{
  "n_layer": 10,
  "init": "normal",
  "init_std_down": 0.0,
  "grad_clip": 0.5,
  "decay_fraction": 0.805,
  "doc_mask": true,
  "train_tokens": 1073000000,
  "steps": 8187
}
MLP neurons of a small language model. Each row is named by its layer, matrix (up: input weights; down: output weights) and neuron, and shows model dimensions 570-633. Each number is 50 + 12 x the weight over its row's rms, rounded and kept within 0 to 99.
A block is one neuron, or neurons of one layer that tend to fire together. Before each block is what it responds to, as a language model described it from the Wikipedia text at the highest values.

Responds to: Clause subjects just before their verb, often the last piece of a pronoun in quoted speech, e.g. nobody came, Somebody hold, I weep.
L7.up904:32 48 42 41 52 35 33 51 50 59 49 59 45 70 34 28 37 53 52 50 63 36 33 46 45 56 49 63 41 51 43 41 52 55 59 65 45 60 37 35 49 53 37 48 79 36 60 65 32 45 72 56 64 40 42 60 53 46 36 43 45 44 46 51
L7.down904:46 62 26 58 62 45 54 27 43 51 24 64 56 67 14 25 34 59 56 56 50 55 38 30 29 41 25 35 49 38 79 60 56 44 47 39 65 53 67 57 59 45 35 22 44 42 35 49 44 46 45 50 54 62 78 52 38 41 61 48 43 36 44 49
L7.up1049:36 47 35 55 58 20 48 33 35 54 40 60 49 51 58 58 55 40 41 36 49 56 46 63 39 42 34 65 49 55 67 46 52 70 59 54 66 55 47 74 63 49 36 40 51 49 27 33 48 55 24 70 55 35 36 36 55 55 59 78 44 50 60 59
L7.down1049:48 74 60 49 59 42 55 54 80 74 45 55 46 46 55 36 42 16 52 43 49 52 53 43 57 41 16 56 40 37 37 59 35 36 60 60 50 20 66 56 43 54 31 36 45 55 32 67 65 37 54 45 40 44 54 40 66 51 54 29 45 43 35 72
L7.up1537:58 89 79 61 38 36 49 57 20 40 65 59 50 56 45 48 35 51 41 44 57 65 62 43 37 54 49 47 28 54 42 52 64 42 44 54 42 37 61 58 54 49 37 44 76 46 55 35 59 59 53 50 68 36 53 56 22 40 30 73 21 39 46 52
L7.down1537:41 44 33 52 62 63 68 47 53 24 54 55 45 49 58 41 45 47 27 53 42 74 50 63 72 51 40 65 51 41 40 62 54 71 61 54 62 53 61 55 69 41 55 65 68 47 40 27 76 50 65 44 44 52 25 30 47 37 52 34 67 42 48 54
L7.up1864:51 56 20 29 52 54 52 51 29 44 50 40 48 60 37 37 47 51 18 49 70 47 43 54 27 53 57 71 45 42 65 42 54 36 54 49 79 56 68 51 54 64 35 40 60 30 34 42 58 53 54 44 61 30 40 45 49 27 33 47 35 38 65 52
L7.down1864:65 78 63 32 32 60 36 46 54 47 47 62 44 59 62 49 45 50 50 56 58 45 41 43 56 30 40 27 54 53 54 69 64 41 52 41 54 57 51 49 62 51 44 53 82 36 27 50 50 32 39 56 69 69 55 47 51 39 65 59 52 57 41 46

Responds to: Auxiliary verbs had, has, have, often after a subject noun or which, before a participle such as been, led, or gained; also could, would, can.
L7.up1741:45 77 19 37 51 57 56 36 68 73 34 52 43 49 54 29 44 54 67 34 69 67 54 62 67 46 44 54 55 51 31 51 33 48 68 55 47 42 35 49 50 41 62 55 42 40 61 54 35 32 51 45 60 61 50 49 46 59 54 59 69 51 48 58
L7.down1741:48 30 60 67 39 59 43 37 43 31 54 66 61 37 59 71 29 15 30 50 26 35 21 48 49 56 67 33 47 48 62 45 46 56 34 48 61 37 47 51 50 46 69 55 85 62 32 67 43 36 53 54 43 59 36 20 63 35 37 46 52 46 57 64
L7.up1828:36 59 72 59 47 61 47 37 60 39 62 27 58 26 57 65 50 39 55 71 66 57 29 52 51 36 35 49 42 49 60 45 43 59 53 47 45 52 44 38 40 51 34 44 38 45 41 62 43 44 54 57 68 63 52 42 44 45 45 53 54 77 68 63
L7.down1828:36 56 72 61 38 43 65 23 59 25 52 50 55 49 38 54 47 67 69 37 67 64 41 56 54 44 31 34 44 43 64 61 54 02 54 55 28 49 59 58 83 34 46 55 43 57 47 36 33 37 42 52 77 61 57 53 67 40 50 48 56 55 47 54
L7.up2379:46 59 44 68 44 56 53 37 29 55 35 46 79 21 36 59 46 58 39 64 56 50 34 54 58 33 33 60 75 44 54 61 52 56 72 52 44 73 37 33 37 59 32 51 26 41 46 36 46 48 74 50 39 52 42 56 34 50 65 36 47 56 45 48
L7.down2379:28 39 38 53 30 52 56 54 50 61 38 28 38 50 42 64 72 74 56 43 59 46 40 46 61 48 57 69 50 34 48 40 45 54 30 40 61 43 44 46 45 62 35 42 31 46 53 59 44 67 90 37 57 78 78 55 29 52 45 35 62 51 63 56
L7.up2488:46 73 41 31 37 35 61 42 51 52 51 49 53 42 58 47 48 49 33 42 57 35 64 44 55 52 35 60 49 58 53 57 63 44 42 45 44 59 49 61 63 54 38 67 63 44 64 54 44 54 64 51 48 50 46 56 32 22 33 65 49 72 46 69
L7.down2488:32 59 49 58 28 48 64 39 32 49 40 50 50 46 57 54 40 60 52 33 59 37 37 27 43 49 40 32 71 34 53 58 60 50 34 43 53 57 50 50 49 39 37 78 64 53 62 31 43 67 60 49 36 49 69 75 59 33 49 74 70 55 56 54

Responds to: Mainly of after collective or quantity nouns (family of, team of, group of, range of), plus hyphens in compounds (large-scale) and endings completing adjectives (emin-ent, small-er).
L3.up1398:38 19 48 32 51 55 30 56 57 56 44 50 38 63 37 34 44 38 35 45 38 53 69 43 55 21 52 47 47 58 61 39 49 55 48 35 40 28 52 36 52 62 62 46 43 39 49 37 42 71 52 60 66 67 70 48 73 60 55 58 54 40 63 62
L3.down1398:59 52 47 39 53 43 49 33 35 46 52 45 45 47 51 49 57 49 53 60 69 35 59 48 60 59 55 32 36 53 46 45 50 35 48 44 67 65 37 57 40 58 39 57 49 61 60 53 50 58 39 46 61 45 36 47 49 42 44 59 22 45 29 40

Responds to: The word "as" opening fixed phrases or clauses (as well as, as a result, as opposed to), plus similar heads like due, order, virtue, form, and year prefix "199".
L3.up1556:38 47 70 36 47 65 39 37 44 49 43 57 38 49 72 50 61 48 48 61 59 58 46 55 48 36 38 57 62 63 62 13 56 78 36 23 39 38 64 45 48 77 43 37 35 75 29 42 39 32 57 56 37 29 70 35 62 58 52 61 31 74 37 35
L3.down1556:57 59 35 58 60 56 53 39 79 56 58 53 40 36 45 36 49 37 37 60 37 50 46 31 52 64 58 37 38 50 46 37 47 65 37 46 54 66 67 53 54 47 45 32 36 84 34 52 35 41 33 61 38 49 45 45 63 41 50 67 38 78 57 78

Responds to: Function words that begin a clause or verb phrase, mainly conjunction "as" (as they cross, as needed), auxiliaries had/have/has, and subject pronouns he/she.
L6.up51:59 44 26 68 34 43 34 41 39 36 48 28 59 57 53 36 56 45 60 44 49 61 57 41 36 73 42 49 59 47 51 41 53 35 68 34 59 67 69 53 63 50 59 47 80 55 47 61 49 33 55 28 64 62 52 53 28 34 68 39 35 54 49 42
L6.down51:51 72 17 47 62 61 38 37 62 67 38 54 58 43 50 50 26 43 40 69 43 62 26 16 63 31 55 47 52 55 45 42 41 59 49 66 49 36 66 41 54 74 64 46 56 52 43 29 45 42 46 69 65 69 49 52 48 48 65 60 57 45 58 65
L6.up84:48 56 37 55 58 57 48 44 37 61 55 75 34 51 46 43 59 43 74 40 62 43 52 58 44 44 58 38 58 74 53 42 46 46 29 47 45 47 59 72 56 35 23 54 79 67 44 67 31 60 47 48 60 39 50 28 69 45 53 64 48 57 32 58
L6.down84:45 24 63 58 35 61 43 53 38 34 51 60 60 34 41 48 42 45 56 67 39 60 53 50 51 57 63 44 53 38 59 61 54 48 39 54 55 57 58 53 57 65 43 47 58 22 52 33 40 55 49 55 41 45 73 51 50 34 50 47 62 74 71 58
L6.up294:58 61 57 46 54 44 57 39 58 59 52 46 57 49 49 54 41 36 63 51 49 39 47 35 51 59 68 58 67 45 54 52 48 54 39 38 35 43 51 63 42 64 47 72 39 54 54 53 17 49 49 40 62 70 68 37 65 45 63 60 45 48 53 40
L6.down294:32 47 73 50 45 58 63 37 51 54 48 37 54 62 52 55 51 43 45 37 42 56 36 46 61 44 51 41 57 30 32 60 53 55 79 58 37 49 55 47 37 31 52 63 71 72 44 37 43 51 52 55 55 63 51 31 40 49 51 57 53 72 48 40
L6.up895:57 65 63 61 56 71 55 60 26 79 49 56 19 61 29 49 59 30 49 41 25 54 63 66 62 46 54 31 51 68 63 47 52 25 59 51 75 49 49 49 60 39 46 52 55 51 58 51 44 51 61 49 26 67 37 41 69 52 57 67 54 49 40 50
L6.down895:45 68 51 67 55 57 47 65 33 51 37 51 30 62 57 53 30 52 56 22 56 69 55 42 72 35 56 52 68 58 44 40 39 36 37 39 36 35 70 44 59 63 40 64 65 70 55 60 57 66 54 52 57 63 56 48 42 58 68 58 54 59 51 34

Responds to: Word-final pieces of adjectives, participles or adverbs right after a number or plural subject, e.g. two possible, ten white, were jointly appointed.
L6.up165:55 28 35 39 62 52 39 39 50 44 61 44 57 58 30 36 42 66 40 46 59 30 50 42 45 56 57 63 47 60 66 51 24 60 77 41 43 70 43 35 52 53 43 44 78 59 60 35 43 55 54 32 47 37 40 49 66 48 51 34 50 56 55 42
L6.down165:68 10 58 54 52 55 66 43 58 57 45 47 67 57 32 60 64 51 39 60 47 57 30 60 36 39 60 31 45 41 40 47 46 53 48 50 30 47 51 48 53 39 57 81 76 58 39 34 40 39 47 42 55 56 50 47 41 62 53 32 55 45 52 55
L6.up441:21 33 61 47 53 34 47 62 68 49 43 54 50 61 49 36 63 37 47 27 60 49 47 45 58 48 49 59 54 58 55 71 49 66 53 39 13 68 48 59 69 59 52 48 50 57 62 62 49 71 58 56 46 51 61 63 53 88 54 28 36 40 58 56
L6.down441:39 22 40 48 48 62 37 53 49 71 39 40 63 37 51 85 47 59 57 54 54 62 47 32 52 58 61 41 35 31 38 78 54 46 51 49 44 56 49 38 52 40 51 44 51 59 56 53 68 42 73 54 60 45 48 55 51 50 52 31 57 32 48 57
L6.up1193:64 34 49 46 66 57 48 57 60 45 36 63 63 63 30 32 64 52 36 17 41 54 77 58 48 69 47 56 39 56 56 58 57 44 44 45 41 71 48 52 47 54 46 64 48 53 74 53 41 51 77 55 54 49 40 38 61 58 55 53 38 51 29 39
L6.down1193:55 47 48 48 49 41 56 52 33 58 30 33 62 71 45 50 62 27 63 63 67 67 38 59 21 53 52 46 43 47 52 38 52 43 55 52 46 51 60 60 48 56 47 54 27 68 68 38 61 54 28 51 43 56 34 47 51 39 56 61 74 48 65 47
L6.up2324:44 35 55 63 63 14 49 57 91 36 61 57 66 56 47 54 54 61 45 20 56 40 53 47 55 46 38 63 50 42 70 62 48 64 59 46 15 41 56 54 52 60 42 59 74 43 60 84 43 37 60 42 49 57 59 40 46 52 54 59 25 32 43 52
L6.down2324:40 42 65 43 53 41 36 51 46 61 41 53 70 65 39 47 24 61 50 46 57 62 40 50 21 56 48 42 19 28 57 77 63 51 53 43 52 44 50 52 58 55 44 63 46 42 35 28 46 34 46 61 57 42 13 72 52 52 52 39 44 47 56 61

Responds to: Perfect auxiliaries had, has, have, having and the dash in year ranges such as 2017–2018 or 1817–1821, mostly in biographies and career lists.
L3.up1749:65 43 36 66 44 53 71 52 87 56 35 44 54 50 52 59 63 52 47 42 60 73 46 36 43 50 59 48 50 50 26 46 38 64 41 48 46 36 26 90 23 41 37 52 42 51 44 41 48 53 54 58 65 18 50 71 58 47 54 48 47 68 43 58
L3.down1749:45 37 46 57 38 38 81 51 45 47 55 48 33 52 53 53 32 66 46 30 57 48 40 68 60 71 58 56 53 57 51 60 62 50 44 57 36 70 45 51 41 62 49 32 47 41 44 55 50 48 33 42 49 51 70 55 36 50 48 39 67 52 45 47

Responds to: Auxiliaries and adverbs right after a clause's subject and just before its main verb, often in relative clauses: he had read, has been, also won.
L6.up369:45 59 52 62 46 63 59 33 47 41 38 42 46 17 51 33 45 53 59 42 52 48 55 40 63 27 17 33 23 62 58 64 66 49 49 65 21 47 40 58 60 43 55 73 56 32 58 42 60 58 39 59 63 64 46 47 20 36 75 57 59 53 79 54
L6.down369:61 55 71 43 55 47 56 50 35 62 51 51 53 47 45 33 28 52 55 48 58 64 58 34 64 41 57 33 50 61 49 72 54 48 42 53 52 39 29 53 34 49 53 86 94 45 37 46 40 57 33 65 55 34 35 62 31 41 55 42 42 46 61 63
L6.up997:70 77 37 39 56 58 44 50 44 47 41 71 47 66 64 58 61 50 41 61 62 55 59 62 63 61 38 32 15 56 43 58 65 49 64 55 44 44 26 36 47 30 51 65 44 46 32 48 59 53 44 44 50 56 61 67 25 50 50 51 51 41 48 66
L6.down997:67 52 54 63 36 34 64 59 58 63 61 55 66 37 48 31 65 46 64 43 47 30 34 52 27 36 27 61 46 41 49 53 60 30 49 40 57 73 31 49 62 39 42 67 37 62 44 62 41 46 46 52 58 57 56 41 35 47 47 15 48 49 36 46
L6.up1309:68 77 56 49 65 69 57 70 42 52 36 43 34 47 50 53 60 48 65 53 59 46 37 58 65 49 34 42 43 61 36 44 48 51 38 58 43 35 48 45 63 55 38 63 60 34 56 33 69 47 60 46 68 55 36 39 26 43 48 59 46 42 53 53
L6.down1309:53 34 68 50 49 57 44 42 52 41 43 32 62 44 59 45 37 52 61 79 62 32 38 53 42 53 42 52 65 36 54 61 43 53 60 47 51 52 35 34 69 53 56 37 65 32 62 51 35 52 66 54 69 28 58 61 47 53 63 40 37 51 59 22
L6.up2306:31 76 37 69 25 55 40 64 39 45 46 53 47 44 53 40 59 34 61 48 52 46 70 65 79 56 57 78 53 47 38 50 73 63 69 50 52 69 39 44 51 57 45 58 41 46 47 47 31 47 48 41 46 35 54 79 49 53 53 65 51 44 74 52
L6.down2306:43 64 58 40 67 38 67 25 42 40 35 52 32 71 43 63 47 61 74 53 58 44 48 65 60 48 39 46 57 31 36 39 46 23 56 61 27 33 32 53 44 51 34 72 70 47 46 71 67 75 41 68 59 59 52 56 62 38 41 53 51 40 51 54

Responds to: Adjectives, numbers and quantifiers sitting just before the noun they modify, often the last piece of a split word, such as unfortun-ate, deleter-ious, "six weeks", "traditional capital".
L7.up328:53 43 48 29 34 45 45 49 59 52 52 42 50 26 40 28 68 59 46 52 28 47 79 50 41 43 53 46 62 58 54 51 61 46 65 57 59 48 61 65 69 39 50 66 46 63 53 57 41 57 50 52 28 52 46 63 53 57 48 28 48 34 42 60
L7.down328:31 45 48 48 55 43 42 60 30 57 73 62 38 71 60 46 37 31 53 46 63 51 47 58 81 46 32 57 34 68 39 48 63 30 50 56 62 56 65 67 53 48 34 60 17 32 36 43 59 43 42 47 67 61 59 56 49 44 48 55 39 53 70 59
L7.up547:48 53 41 56 41 59 63 60 44 23 59 37 50 60 49 70 83 78 30 48 57 49 42 45 48 51 59 46 58 36 76 34 22 50 71 26 49 63 70 57 32 47 57 52 43 39 43 44 35 73 49 64 60 39 54 50 63 47 49 42 62 36 48 43
L7.down547:43 29 41 44 41 32 26 42 51 60 47 56 72 05 60 52 38 57 73 49 49 56 53 63 70 50 44 62 67 33 34 63 38 44 45 48 31 59 46 48 60 44 22 45 52 52 48 43 48 39 52 44 81 61 52 43 47 53 55 42 66 54 50 55
L7.up612:52 25 35 57 53 55 63 39 42 43 51 54 51 40 42 39 57 61 42 60 40 64 34 52 37 32 52 64 59 18 73 39 51 60 55 54 65 31 63 53 73 55 70 69 35 55 33 57 56 28 61 64 47 56 57 55 63 65 57 48 47 32 45 47
L7.down612:46 45 78 65 54 52 28 51 37 68 48 65 43 52 40 55 24 31 78 61 59 26 44 64 70 45 51 38 51 64 68 40 48 42 41 44 56 36 33 52 51 49 41 47 52 47 53 63 68 58 46 44 47 42 64 73 45 30 54 62 56 39 54 50
L7.up1356:66 40 43 56 41 55 47 67 45 64 37 46 69 58 34 46 57 75 53 59 42 72 50 25 45 60 74 58 46 29 55 59 42 49 58 38 27 55 53 68 62 43 45 60 60 44 51 35 39 50 46 64 56 79 46 40 51 61 65 57 49 45 52 59
L7.down1356:46 49 66 40 56 44 50 37 40 61 48 49 61 56 48 47 49 49 39 36 56 43 52 30 56 73 52 40 23 37 37 73 43 32 60 51 43 47 46 50 53 57 37 45 33 58 57 38 41 37 69 48 48 68 35 60 40 54 43 46 53 61 47 48